config.toml
n_kv_head = 2
head_dim = 32
positions = "rope"
qk_norm = true
init_std_up = 0.0383
init_std_down = 0.0
lr_mult_o = 1.5
beta1 = 0.95
warmup_steps = 131
schedule = "wsd"
final_lr_fraction = 0.0
dataset = "wikipedia_en"
MLP neurons of a small language model. Each row is named by its layer, matrix (gate and up: input weights) and neuron, and shows model dimensions 48-239. Each number is 500 + 40 x the weight over its row's rms, rounded and kept within 0 to 999. Numbers have three digits each. A neuron's up and down rows have the sign that makes its largest values positive.
After each neuron's rows, "fires on" lists the tokens most often at its 100 highest values on Wikipedia text that the model never trained on. A number after a token or word is its count.

L4.gate513:468469518472486525555439579557527510555433515490610527504481488501479521492470464545517571544501509480494561468536412584447481525493447488465436444510550490477460526472497517496513566476482431499457515465487490461466503523523531502498508557492544504515503498487463473591514468500489498505453553500533475454499518491414526548509433554506555546540468443520475536452447541474495487521485491495468519460534487472454511520485469455489506494537492483502468571577480527515488494493510505516516447461517484460534465456418575440461483537535530484534578555463472447467379506526418522505
L4.up513:530506471504506520492486446472483516483476534496536498483509534440513398592477496470474467486536520530435501471570497515496487530479529480499497484558516509512464561528487487559554517539450499467501481477510516503574537535491519545518457512456531492491506487488481538432523457467459517529561498535479573558604485541478505546493506545448501471485455582525543461499502529566478392532525506571485508532520447509596400411570476533507437520503497526488520456510480513527522499445490595554504491509475539380475499438523504490531503448466485481512460470423508538530528533506640487487
fires on: "av" 23, "d" 21, "z" 14, "at" 12, "est" 8, "ig" 5

L6.gate775:440462566539481518488505499541538538476549429475463458457531437523527480457517486489513481519493408470530525440526476478402488517509520539458507541472452475508475491463466450468551506498497481555520460504501494497549500436488487535495589454591520475443459512421504529556554529520572516522467487445518540475452579555572463507536486503467429523577533523542509565544485554522614455569424464503514497469547521442467530549538486454500493571493409489486511447490504468449477528465533484439489477538501519575413527512467539539548484545492478497546446491469403498426475432526531522546
L6.up775:493495467487431599442500500489503546465500511541489481507424516433522538478450479492478477539489493492475517508522496489477516574567468521496543517460492480545486517540531526534550456569456416457441497479548535495512502464507528501424539459591522403544551479551475535497498498531553545556468457496549529525507560510516507454600464444514503583582485453491465580550475564542533502533554493394457534423525468517467524537527497479515456518541425482581532471482518421518412494492453487511475542483510461503531453465456565540535579550503503491503531558452510485492536458549529476427
fires on: "ed" 12, " had" 12, " g" 11, " has" 11, "ang" 4, "he" 4

L4.gate907:483511508426513495508476428494514456554539503518537457456530444486456498531513507529481416539517468469421546558491462504478523523534422433541555521512503505495553547458518541539484483508465531433450499484453523460580486502516483500492495523542508559529543446480521469439432483476574501473504519533538501517571432568579485561485573517554465494473503457490484479500495511432523420483464499468450504479480420494529516523425463517547512510512539472539475506552563536528498441549513457454599472550525461513501536499551548561546573485533488458511512494485508566540504513570498486526
L4.up907:476555507482519409458478510481495439495511484592528498432546534448542552577486563495517508488433579507500549520436510536455500479522526467477515453524519518455527504426489496498453484513545464446482533452424508535462447456462470520543461544432497505523520495426598455478534489456468489473496475502502533510508523498535474491535499436516424499534517422471557481491571535472528510539485483476500482527518497543505508563535568455465506512512501458474507506483538494419524507475427481516466503542536487455518436518471540436436600490505441453564580453508497458517473434410425549434
fires on: "–1" 31, " art" 13, " music" 8, " is" 6, " Is" 6

L4.gate806:481528531438487481461497540511524513539565528492568486532476492507480522532514508480514480492551533489552471480509505517564497478549568480512501453537492559507434535426472439609502501513513499478554431484499485460496500517505577385553436533565489489489497528459460543501452495509457465470475503461519467562444465421507615517508515522407430458530476463463528500465411455426536505475501524462554459553436447509520541464398498466481506476550454474554568484497466474563549436494543468462505519509541461476489492467495544518463487460477503564523425533523477532545442477476489501505
L4.up806:486607488504502496550547535560486516525468465495494482567482500514523559517555528532547482542628449496541469612454570491469526502470495490543523526511510531458557474512483473470536511454554549511525451499490520459552419462438512443460470509509531514552475499521485494511544436452572464537502550504427516455391456487546472446513513534587482469440484505513494510538448496437511531450523495487478484490516477505490454500465528522486516466535508501522485496471504478505435487428427510438518506526408488521564545447513434496475480550481515503457495557508479474497494452403464481469
fires on: " in" 78, "," 6, " near" 5, " ===" 4

L6.gate211:443476531510514494501568519514493520430531446511446465454518506567472472465526412540445518441583485524504457440533548461528497550550493555507459444487541523471485534469503527524556461483524537547475558409438483488471597537554472420535489480520521476451561443531451565434458484485538400441538510517538535401487520463483551468494482482433441502535504532536461485480506508381395455583542459477481431488507499513527449566564474539496561420519525484492520444516513533563523446529534518464442474506625533541488482448517467482561443521421531510500502483488484535486481496489495502485
L6.up211:487501491474542512522535529480518503469509466556451511460553564551488553522540512521439485433561479551492460581475516537534527507517535506425456461520522477481465507515497476514516543490521514514432534515504534510525520462554483465479514561411389408529528445448571522518509490565426449506513508506496484434483549460432508526519525485483374566414470502448517456431524527475489513476478547617558494522499500430467515527451522470488523563446575483476473478481495536488472538510414540576535559492570564540438476516513549534526469467496522468541530417500527459509500444483495490525
fires on: " l" 15, "che" 13, " to" 12, " per" 11, " Che" 10, "he" 8

L4.gate271:550510517501473567497409550463488434519534547520402525445463529537475529491465543479561481493505499495557472522487447528528510490494555512476472489520492437497484479529507458552534431486480522490569466452525536485543444479446516562449482560473504486498490507503503537439555472486559504511531523470565455468418484583526481505532513512472494456527509540557512407523575521496496509518546550439512509532450541489530529492444470536501442550608478531431452479499501479505475482477534575455571471516504483485591510505464582473536466580507471525465516545459505435607479532434485455523
L4.up271:584534506537456501471432547539441466504435469481458489504534509471552514541437505492533471415533409476507473439495476560556481431487475525491492508500445429458485479502493488539444552521430437555530472492503460552528504500491526474450494501478599545482526441449564512465529470513486562505463523565516438479577470448451486457453457501552468490514478493540502595411499501536438506550521466446475477491494513514507487485451514488518460538560520500445472522521537536472509567482465567484528485516503492524540432495490550503519531592482531491541521538572522516494429427465540519477
fires on: "ult" 12, "ant" 11, " major" 9, "A" 7, " following" 6, "ist" 5

L4.gate668:459486447499474452502468540529534514464539454497452531471505485501430538518474541409490518511431553472524510532510442448491487449503461466515522496491473591491453485447509517437538431509516439529544440508507515530534489519507462555456481533537510471460529522508555515536554501469490504539456462535543401557475550459545495549491490445489530472441459447466495557505516504433491471570523546503442520545510534540462489492485482427563553495475418514517447467515432569549538470468464570502509574529482510510386534551545563501530397476539559465482501451571423575517473504511562550536
L4.up668:486503542545522510521525510536482440487558582514528559499463567499480507521462422517465580457434557502477489492476481481521518568456465500473427459544456494527528487452469489480539573512506446511459406487491481511518528539513561536454523533520520571487474462484520535507488433408554478519513482509462503495570487510507490566462506530548517406514422509454506503514511520522498442519520484596497495459500552534513482458505479450571529501567551512517522459420436554579514552464608540540467514506501487501452539481476477496545524449494512516485510489516569538526570506433488499542
fires on: "yl" 19, "ard" 19, "ath" 16, "air" 11, "amp" 9, "th" 6

L6.gate621:541468558486437484505523446520500496447425549550508527539459463549464506512500536459522508458516472490528557471557521514510558495481507551502480533475494474492508424513466465586477540454486515441545501473534527549489525535487536515526482470603567510518439559520434468559540431493505552571500478530474507458461484566443532480424503508526484488503500497370525471478533471426526532543592483411507570522521575494461501557555508558398488516468531510488527519413451502496419468460515552561501512521455505486476474432461521458480498455539510521432477536478520472517502474536508498526
L6.up621:444431509621521493510514495463473561520480436490515499469531496473528489496463565483533510506565512507553549554512510471508527477587482499500443487473411538496497458570446521507469468466470433509517482578493417538448489578510532527531594514534472557507481453519504482537550571535455556521456430496513505483441461566495461512460533567437494510447526537519509459502475489487554493513481538463504443541522505458492509535571502548569480470487501462485469481525534448526429514490494512569458561495516509495479555527580445518496521529518472488460600573471510429513483517560438512437
fires on: " per" 23, "s," 13, "per" 11, "e," 8, "ed" 5

L4.gate816:489512546504399421449451458530545525509439567513483478489488558496501516515432526472502462561459563479430492511511512541474514518523540575505500485491521460509518469495532481564530583530536503526497547476480527390474508591521537520404468513477464504498474549430504454466463553504413522525512506424495436483495599544514440523500542444434467468506512450508527566527538552426573532505487523568543524499490466525526443477531445525530487449494493483500482523463513492541443450526489541513462496471545472541454462524471513534459544499516552558527528483521495445538523511442481492480
L4.up816:501546483421449458494500488496505463440458519553487449577464495459476432507497507452569526535513551491427500499489600522514473477473415459454479483442477435489481535458547501455531567489419504410481532409464499492537533531573589434507498554483590521495573540500520505500460498497533526496422553493517535438438512566555510506508473457534482507518540532499516558495518472491546584547510571531510461520536521521575508544488507530504539474546561472502502503529396491452490485513530481521531567468477516563508510517489477589493444475530492571488488498438499515458409436521487539506
fires on: " has" 13, " have" 13, " of" 9, "I" 8, "ith" 8

L6.gate344:451492468470465526465518543500512508528524557508452540567489478462528507517501565542477532528546519512516523565513481523541523474512517520472502464438485459548448455449503471456531554494478541522454477515484516518542501470436517506527502508500548465455564461531558509465469452453563552485490481493516536411474516520517524573522498518582487479531575432491544485462462507456474482468490477545479501459538569499481558533464536462530509564451494579425546483590539440580529549522442512486478406491567515525454537489601472600552475468473496515437539481474523535521527439619446496465
L6.up344:421535602479509499355523502570489458498481505470460494517446506471459536540489502506558521535587413479520491471472453471501483489483446513568568451531470525633468452413488522479548521474490452558488429520475494480429535433421505475501522484540490505489507482549530451525474488482555504478491478527439528465470493497553461473530508454518472484527524494504469477546589583538445407444531507545552545466503584532527533455498522425537459503450520441511490517517555492527520473437454493512537443453521484471456536465487512505455494462498502505488465489498433561413502456534553466440
fires on: " Med" 25, " med" 23, "adem" 9, " ph" 9, " Ch" 7

L4.gate495:512444521444454433496567533545509549488492483475465536518576531512500537548510498536488514438494590494558525481516512498498527538468448534518459493505535530484558547501517513431558541475533490515531481499513537395452442529415577475492522486499492553596444433531469481447434457501503514449387432438502542506503547529480464458520499486499500498493474507483517495518490488449508477475538478486489556463501403527467538504551537511489475450495493492602533523514534502575553404535475512466519403464387461513508512611511504493535513509514503543510473507542497525517456485559545441565
L4.up495:449449551507498591549535462513469500509523490530514495403524549514570592538440597543469556459556502560460497425497458502436582479425542518425515490533514447519530545472503549517445537468517596485490485510509516539441476530475494490499528466495462484526529461473517480529482457447560453431562468510473519528419471538519527459549541483521545529448523465519517494428514451503499517521438521489521513535418436478444512477536509502424496616490452590440500502541507504511510474510521449515554525479516535486484477563488479450458466534511503488534523484548478482456491520529549478452
fires on: "al" 15, "o" 9, " \"The" 9, "s" 8, "os" 7, "k" 7

L4.gate205:449498562516506553532401491482516482517477480504464496446498503498511503505481470476497577466494514515477485590516480485497406447542446414558506589517442565459470411526481538421519458567488505495473474565510481471554496502494482596504451513497474499452472547493477496508541552484493521536537516425485560468500514518448509448464515441509477487522461516544519503487522504569530536486587501431469466498475432400503521457511473441610537523580553578480538525523436515469517520479492467543554538542488492504450464451541523414443510453505573556451502512512510480497542497507494520444
L4.up205:529495501527481516506494573536455464472506420480475524540496452470591514435485579453478488462489522479428528464502440486491464522502500441534465520555506487493512541494432462531398516429410536514427498473577530488583457450498535545484465470520474504488501460501458459492475489479457549447499503517478532504396490443510529534467582531597462567496501491519518460544414469467457499429509476437450525556500480533559545488487505526464513453427500475456501476485473513465495506427526508516517576555592489507567550526484543451505451496511573499469622540500536471509480518519545559528
fires on: " high" 18, "ive" 17, "e" 7, "-" 7, " more" 6

L4.gate638:522450531521487509434599494505497481468480508489477569520487529526509526510525496548556473578571552394516502589518490533521485529484623553466481477484493485468486517472508476553467528538450555520498476492488412541485512563500493496492457458506518542553404540537490491578495535475458511562516466506527422529482515462423526455538547545533513495487447534490443409498496455587454532540556478523550502472536503544423413540485497487484469491513563446515461490480541527494471511533486456473505436483524412468542439558522529424512471494425543475500582481488531459510505456481557479517
L4.up638:471440525492567513480506564520583425566506468582501541439519482561478486504506464423515424529476525457411612492572494563465448489448557518534559575462482466524521464515471439575482542533486454523471543514492432521495495453519500460548535526507468489510411543526533574493465528496443476420593499548496490468554478463554512497524448502492562483418505498432562521481475528449480527449570461519487501502529524522473489506501437520457549453471418504459481509468521517500575476439509551541517477485543453519448477527534608515496464501497488446497521523563435462443491484507553508537
fires on: " as" 53, " As" 17, " |" 14, "ul" 4

L6.gate1016:530526497457490492447504494541562456460483493517415495532436423576494550485459504499466508524535504425443484530542526544476504573466475416553472490542452586501457500542440468503515470527495442493446476480470502467438487498480510400421513503459527503563423448479475490487512485472472523472543458464473509457493555474462537562412487550486497623550448467496513457590500536519521478549520465501528475459445512525476417502455519527553509516431565532547460491534597520491485505528468471529546458453494511563480501487535506543516530484539539468423419452492530524510495482535529513492
L6.up1016:527522529518451531498511543515492528441491469506521506521531565442496449453564541499514518551553446510508559472508554568469435427520484497539536608577546503504547533494494500530512443503524446520448527492489507437522541484482552535513495565528493492470481457480429505456525520519501465478545487519510439425496491528526417519444509417469483527518452513502505556499503452532516479530525459446446577517475525529443430507453581511517449513543462494519565545482533513548515483474576501421525488475563585553466428471521528435461548503483427466445472530470464430509529457509515477491
fires on: " g" 12, " B" 11, "b" 10, " G" 8, "B" 7, " b" 6

L4.gate888:444464538459435527508552507550474478485487498483465520510498430456530485456558508446504455469499557458484518482562461464512546477623539506516479458484447466427540474469495515517449555529507490484491471504504443536512526524493457487536478442450508518546476541525459462499549492495473486512515488489453477531507499515469484468473432508481579561519424484474546463527495412532475445539495555518616497481541498542524438523515489525495496556460515439512461384474498493527508508431451498524479522465408486426534452487435480510469553523453481559486543439471508456579489538565555471559
L4.up888:542437573511469490497567568538496565441498471470537431480512527559492467451537470551519430477549444526541530493538525489510523428440562484542490475467470507526471523517482513434508444513468475587432460490466478499528546392475469494482481445436501512503485537441562500511435540461487422499465546529468497473491464452493440492459508568524529500484469485490459541496477431531471356469504557535488456486548521562531512494474501486459576530438524413474444452484506502539475407544471429511455538481467430476514480490534473590537469601494510497510514516479483503472562457443485465517
fires on: " as" 49, " As" 19, "," 11, " for" 6

L4.gate48:501497543460473485527523501517540617489487510455488519487500500536473432548474476482530521469562539466487527478463485530546561509516485553501498522566543508521637562552550453525531555518568494437459517520483549433433523550482507481523517477467495502533445492481461516560436425512554508524452542542535531470485537479546515420517529550534510533495500513531547448498435531519558508515430459502501519489438499406459574504467467475561553549458487478599518480486380501538469409530446479493528471470503574530516521493466461558502447446571472470492528497466554481478547527561558466582
L4.up48:521482572537535469473469442490492512553454468483442554493531487450523515486564427444511538516486545471503538454445525475463480540510475479552522473500522481472481510394486515505499517564546546503500506517578506478477562514531461498491565538470484516462535439535506560516514508464488550481518434462511505421488517542549449507476527461518489462492443577546445493434494555535519520487449473496486564519539572556556522454603566482467525500514462524454461534502488516559558545435560522498502468579486458417522483400488492495413464531503503520447462463425459464549480450516497506462
fires on: "os" 21, "on" 13, "oc" 11, "s" 11, "is" 7, "p" 7

L4.gate343:478510417401568480499504451465474427462488526413466515409444495561457442513481477515526495512500493518419488542534515501437467555493532536443410597482569460502523479413515574521514526496494501441469494550502513510501478487501494536510494497499488525479481511503537460511470543487581506513524517464561430479504463487566551452623551493530462528485418497496481475510511450474475507476521500432517442464438489521490546510517512516533496467480455534461474540484449514507580483472502446523545483516485531486605494437400516529536582503565483520545440516527549503502509488567490566460
L4.up343:531491553517494492429482451490442491506582541530478494493502469428463417460530487492524526427489558450547503577600531504455446539574514519545532561421520454504517542536506463507483453528501504535501484494550547452504494523476396527537491507491431479499534464474516468491496470454444559492473505568489481525551535511539563451481425538492532490540463449514454453504495492526478559505485476496592516417465544536472536543486564468608482451424543529477521494511557450466543544490538494481560498458470389518452486427473518523573485508487505454534565480488507513566494572544449477481
fires on: " work" 36, "ook" 10, " |" 8, "ather" 7, "other" 7

L4.gate161:534524547468503497465468516458468548593555563480477448483489535429523483513529518464471495566477542599552471538514417505472508425438479476524446503517487589459488563492484548465510534478483529544493382477497502518504509515550468487461539541481502464460472530557562486446530585488492492521523561506511543469534493547472501576432476533496470497480486495585438514482529558566472459568481440512496488482573519433469468498537503560541527487514516456504490496477577501508506452542475421506381508486485509501471523494456534497506521523469455470444545488523455525445508510578466506498
L4.up161:519523485478464462538518525509472597521572503488557510474517489509493516526514497558517483508558510487500466428515516476475433548577495486516556550450449552472502565527430553541524513527509511569467494454568558476553546473474478529508468430589483536484477542477433468509542486475459460413440510530536473435455500526416488519438478468486518446446526466461523462498485460498489526474525539490510493542491472391484535518475483502512483486561519498476505475536463588589480486458493443441510554539405494477552588600471523456532476489497548604467463541524457539438463490456521472558
fires on: " record" 39, " sign" 15, " organ" 10, " form" 9, "ject" 6

L4.gate520:513477562576551578542536499457531476533501468505507509493467471462436474485477442564567493462516499505505529433462491504476470447487453485436488561478563524500508457552509486539442473533537483409548448491512490497547511455468541490490526520503465552499467521446453527521544522492482494464534513450461506433447572507451523531536574504412481465492474479502532480533485493461458515531431431515501458458501428485536557509493540543495544457468485515496482451370509502556477427543464520514509509505481411494533600480407509510524438491500505425500484504575537492394432567462484531480
L4.up520:495469459445526468509467534471454481492475562596436495520499446495409530559496492521488474532480477473574549536503494465517448533500527463490555474520528537522519474511435569498564520445572483475504457497508474516511484472495487493478457471542520541460542467557437459509490571524515510479501463585486448498551483609519519500482547503573468494396464496519400526514504474514541510502535475540557526487495514550477432495480511483427563460526484485506482481475552510546509492500582419456489496533406507554459504477543543492530418481410486505499488522519508578605425525476517478481
fires on: " rem" 32, "oc" 18, " reg" 14, " disc" 13, "r" 5, "ens" 4

L6.gate87:518581424369508493426555460499470503518469570498474519456488516541529470477497488433504495451446523459545447457539536446503509519506437483567544511525468484546501505475583526501506546483497472460514513514482568537538420539474435499476409466501441503508564469453567535488528540478437461471495491479550497482552539496446522532513498544529509510487477559468514435589562505513556515504404425517465469479511541487459484492483523537458495463506442487518493504451576439510519558503472420475472456530549481436490517516556551453467525505498503523487492573437493532557521431521522501483
L6.up87:434520539509494549540500492497429428525464575401479484549521538517451536495477543471520544432443492535530559493527493410499465487512543446484487472468471470489510484537482535514516483501447592526453470478484525501492504497525457435564452496565459558535458544460549543503523536531410529476573411452541574485512476530541489447467490517443527492496495486477532511565488576472534500499483435548546476499481496588550524503467528491555481518429555547529453483541538478505483459394459499448455485494493438477475507469561493468491518584494574468498531446436498523540413528470448552607
fires on: " |" 70, " Pat" 12, " but" 7

L4.gate827:558442454456430536603577516440546486445527461505481480584484498535488497544461494484510461493456471490484573433528501490461472504476475476496525570571511482443516493504406472524488467457529529507482518580538452471504503530499566476514516491506552540525576541496481461505451523531469520534516442488538512514454515505473503510484502467478494462499478471519506553475413499504497479443466462514471564504536479530477456554487630525493549512420491499543458558507547552521505470537445507588495465477474411518545496487485544485495422564525529491508431532535536567508504509524452515456
L4.up827:523443511551510525427470516459600514428502496474479493525574500487551518539447441561465450457512509500544512497532514526480514548474498574485494516503480411437493537525491560458536509448517493450463480511500507426605446515494536457477516515441502522468610574594449495549486568516469478518498472468496574490445562515585526550473477484559544512525497500503435495478461549505492478535523519480493493499577468540491469522561542467499506505427423545533448467457565547586613501490504563521511468457501539486470518517497533458449471484410480486467484536511555534503482586520515461524
fires on: " reg" 49, "oc" 12, "ent" 10, " Reg" 8, "ig" 7

L4.gate363:473483519442523573460537503486516478506590545495466507506526506460472558494538449504455428513533497482578541477475486533565516427461458462471550472466529484490461471482469491550451529544440479462549495462427527457517536588574538508505487541530481485437500480485529509603570511533554504543383393469500586478504465528481482473442483448548537445516491504521569431539518453516484504427451520479470523511498485479490513475563507491495571526471532498498514508487458480520451506471476550496574524523528552571473494518526492476495513432449487502509505443443471525465474477584541503499
L4.up363:535470468505505517480492476421480490433496515528427530459504577487469485461501492462531514481519548456551520452532498458518529486463472593567525467473496561488529490472435481521551456452562470438470484482484546494498550501505506472435491493536559564540463494462560479476542461509434534520528471480513451484528523511471525430443478488426488482584541473438490440546441504416505496451490475444436514526489469487513493582522499497472567454497461465486539495437458471586478434388521539590470435482472501511530446563534541575548565505487526516546516538505482504503514414624546462448
fires on: "on" 17, "es" 11, "con" 7, " ext" 6, "ot" 6, "erg" 6

L4.gate418:539491491534451478474547482564465569498498568445428456550473494467491463475561543505501491531484504519525523384482494522521420533521508520547482530478487475545492466483494543495493407491423462509512497442512538578557509504560490556480504519465485562491441574527483538500517457574519556422447454511510488489593486517451476514438428517487446538505443448458464488535484487532499488547565520531506535509537546512547514455478512428497475480525517554548527545507525552461454507488436519595507440515522520467476486524501475516518519537514444516499544427478441470577471536524554511528
L4.up418:469426554481512552470540557395526509441501519548493494521527461522441554506466471503570559529408475543441534606483521510501528499410502555481473462504563550455531466482484477466495521473560540455538506527522485528528452561582538505459470514468481523496534479520508502460476467454483533511504548531453504509567522496474511477490605474518601457451541469548491464530541562488505549471534564498481533566457514443543494487480469516537505421422447488486449474539487529541547473424570497463518516533542480515506477526460465513508485504493483469500537536473453504522491544522404464490
fires on: "el" 23, " El" 22, " rel" 10, " Em" 9, "r" 7, "l" 6

L6.gate133:563562567518505516476443556501499542526479452442485475543427562474539551501511527502513449495518478480510519600526471516546521602486488447500526588457473455474461492515433493584464470553497459479441490482495538526526552459494473452488496468517483503415406506471477467420549502472442514508548491495497534521513520527482458486461497469447505451514439498487483527502504442434439438454445535485454531520517528548493510407413517517525468497504519552449494563511459478460546466465508501357554416533546490459557499517497538558496568458547535534464555499528438529543524545417536514472
L6.up133:462516507509433538543500465531485460490459566528560530508489480520474529480467501540515557499530493479553469359433482509472518452531500512482518516498527530457478477485541477567513479471512489602519561475524534442512512476492468542529512494457591512472474544587382527446545489534443555506492562515498550488462474453503494592507467460516540478531519621490450519519513402543478556542517543519542443535520565477483495553465505440475521540499443466460496515507495511481471431526524525498489483494504413572521490424487478514533510504524521416531451573599499471540512389513468499438
fires on: " l" 23, "ro" 12, "el" 9, "4" 9, "2" 7

L6.gate134:526448492494422536489447507476508464488463564528538460552483558480498570500506492574538475438424552469433542496555517568462501474528501450440523484502428515539466489527493458523531504563475571496495523487497519453502525509428551541488427542485540558460448431476490419527481485465463446502447500496485492502446533418513508529410499480579515467475467466532533457481520429451504484486533545564503504558551439487479473495454493533440434504582501502484473498541479525479520440486501494477570461526442501469487521477522548574540409466593549509547515393481485449438487464516441520486
L6.up134:461456508434543433554561512511420452560562478462551507472442499481446522549491521479507550555509416549519559453489517456472442450525518473442482503530585499438602425438563488527508462457540536477542453498525548468499550432590525535424519496505520502586492539435493505532466487431530498516504497481491498471476502476542542527523476503503460522533460607520527495449486447547534476527444453556525459445483489490608538457547496524535544513548547561504499568477481409493508498481530480511524575521485469539522460533514532464494464480570522514573405477509516448524508542551529553509
fires on: "," 25, " \"" 13, "s," 12, "es," 5, "e," 5, " c" 5

L4.gate91:480471502534467424448512542508469480491480466512587425496506475534478563474568491401503533566483488478451514493510466532528480504512539592542516522486510532474513506444595507486509456435452516485490472572494485546515513507540460452466502499467497482518515483480559489579500480421471498504490505465473513466468540490488471552518525452545504470455495573452475536459430526494501446483555432430499493517452604523517489472577499474493531492543434492559489565545439544460533418508509493487419465568475430544533497536556479497482531574390531541467559511457487578451493464509494442531
L4.up91:484475552463426478401574502508546519464455531535483407519531555427573521482509587531592486442544612436432548489463528469526539473555535543525446530523544479500569479545489453465482457496491470482485541444531502530518459487539534444562531529480501515522434509528490497580545473501494472515539525496497512505503472532488530453479469508510540505470539476555438498500495565470460546498437498425588584530510573426566490461520548514549480520442474522495444615468530453466576392456523470465466491494518475447493521531506492475505476490548526498461551483481486560528495504532446437465
fires on: ":" 24, "emb" 12, "ed" 8, "ur" 7, "On" 7, "u" 6

L4.gate594:542491479423489518467597508493493444558518528495474437509486441485509537453479553522548551495450552527487499513436401515541497527561524514485482497500502560484534499493448487465531522521493436524478494415483538449500499585524476444437446399528476524538534443483571498448552509494501463478495472461490535483467418491522454509468529468469547476495493508488419520506510535505520486456512527495463562503520499401544581450531523535475546525470552519504511464479452550484504453554524539460511425523499493458500513458560460457466500538473467553440471484464513509507483491497512469524
L4.up594:447461535461463536480489477449502571471548516461495493493523537477494535529478482484508482515548496475520489481535478542488507477559466482478526473493566594464519514573536508478531471432450423471494522554523533486461533486508577447491400448506537516525500484541445491538519441460566556499490426498513493567516478518502560491520514481442425561456578506451514471515478435495506446539525440516554508564399522461492455563480519497478463494532543485448554536499476429491487538381526567485504550509428433510479461472497515512509564474599466531464470491528501475484431484497435548431
fires on: "8" 15, "on" 10, "." 10, "con" 8, "rit" 6, "a." 6

L6.gate900:492457483469467537529479516451439503464531531491431511531494484558545445506496466411552546515484510525519486448491454482472528547501501521504515470468468544564581471410574447521419458475557524501447552502498415550556567454421464449467511508514507461463466465517501480494532521551532514470506567434482504465542589486534500489515494433542484489545487549501448555550576606548493423502531494487464496422522586458526469506479445551445467497536523457525490520479457499528524500517500561589518481482531450526551464511540541514532519513477462513455574524520440516578488521476500459444
L6.up900:540513454479525584469443539533440523504514536493510514501472456473494448475478487458545559538538475494532574481462476495455463534515497425501579384482508525539556423510601487488475482530535489460503549516531532510461573497465520455443454529525521444545510513496510531474504457510531497485459506454506539446520507542565510540509471523582456505530477567535476526519513505492444435489443496560504506469526481523509450435550441478483456497454510489489567567489480490510458509474456532544505436505590428507573480460486494477488554522458439460492552485464448538467515585507509465511
fires on: " Christ" 26, " Mar" 24, " Med" 7, "ad" 6, " med" 6, "rist" 5

L6.gate80:557585556482471453457575497574507542466582543498544523526527517480508488508493521510438479513444479546564461477498467472541541482419471500535477516526516486507517528378512478527475447522467509491518566463533463484520517457460459544436570526530540460495518582465485454525477539475395467484505460466491533492476487468503482436548491488490455517463519476508490434460552537472411435373506461428466521494526452466486523522435481523580486528495528530447485553488530516524531501465444502432512443490438408511491479494525493548489497550514503411516528509520512479488531448479473458478
L6.up80:555434461484509503498480515470507455578534491504523480467556474476495524492509542435519503545500499481475559484488478516485495496633454548474502514473576524454396454433476486479469422541468463447514546469516506506463506452482539547475423511494465515550509527512457533544497468533529505524474521447594516485509439467540496491456542514489479508571547558503506494458504520547452369430550500463486504548547449480509495492425503471523533536517528537429499563563471464502550496497519499463470541482498461511553455467522441571505508472517544443481511485560580492452549525446533493377
fires on: " T" 23, " l" 13, "ut" 9, "8" 6, "el" 6, " L" 6

L6.gate555:449525442504457493453551475541509495515541467485466448490569478493506544477466446418515509522566426435482474457475571560582498563538519529447523543505448509478495496529535573508516558406404621502504500549458501506546518557457358548522465520521474544489520462463529432470528515494488487412527466489450477550540523430529534474516488425462486469469569525541449444510448473475558517556477507524413412564483432509530523414479495525465459523580494482485507545487527513463531459516531569507474484534478503487592530515500580459466498489499480486540542506466523526447509482523521414441
L6.up555:528537490524577530501452526504564497462461517480494482509537440514478504496418419454451504463530469469508461487523499468504484431480458477487503535543474456570402531494525502501571441461504470565518560619463461505530503468488467590550484490429530519552464441477470492530481504506502481523517472510592456523497488471479440452469486492501528410505514579494476497434463484533493502485500445469490515489550503484517459501544468527560426516541502500483431495530463575478601453455430534438488532504431512479527447475504495541550576457542472462550574508504438543524559438482558476514
fires on: " g" 26, " Geor" 12, " G" 9, " K" 7, "c" 4

L6.gate0:478516467431568429464494460501533464449465422577471565516528457533533521571572520522516552554476484526530545513575535485492530437436588406555531578500449492478474466515498561464500575561517524482451509529500526593526444479549495520510426536513474540512499492492507464598524467400477551506517464492543527518442481468545447466448451477518527507544504541507460539479481466505499476538542481507503497530517522534434555471501478484458496494484575488541535537497451466509507520449518487500475499496474446510447485400520536470504444467463489527479495477492514463601470562526434516517
L6.up0:437521488567508475494570574525394456483561569539536490450539455461571496558441511503457525525442575518502531454471516449476519523451484478579557496512516561552518529582419470524577527469505464515547455506512462507453518469506465465468473456440480585472509536478537501502477479464509480546515457515488539491401454460448544497464530475486409568460452542514523517397429495494487540502442557446503472482479540470521494538512426536498570499488532468560536542420538472484428505405517533505552545481454473511488465560497540529529535492510521487556468470472558444501472515505534501576
fires on: "," 30, "a," 8, "o," 8, "i," 7, "e," 6, "s," 4

L4.gate8:537552489521476560525520469489523477509468595516499498528499544503504421446493509452494497520466486494436541457456488493539502503491436446489447470525512467554498535583596439504561470519548474442413516470557472464420541464526476489511460514450464466535628576465545494538510533530520445427511453538549505552482506497494460512524489553571534497530480536559539550595507512435510502467560551418568487522517498501536590473491522494555495499520541507529516478615503477522470533588505539530579531472570432513499508520548448559492469500507459483439517485484460463507517497513490512459
L4.up8:533545565429531532485473506513505476445528470581502488529523552537494495526554475475511563403474569444510525502542501426517487465399432406418531519474478460448529450518512501485578512464470459486461516401498453463472494487430521464567538476473510481471504485460502577402469426535474499497493513409562491479537463543493534477527483481494460493478493542495557499561489476496510481533492539515543449475480506539525458501514525476539525486508603463493521503470458539474488491457596567516440435467452506531509480526545477447456481492482542457471490518527553511540489518536550531511
fires on: "ic" 38, "I" 19, " of" 8, "ar" 8, "al" 8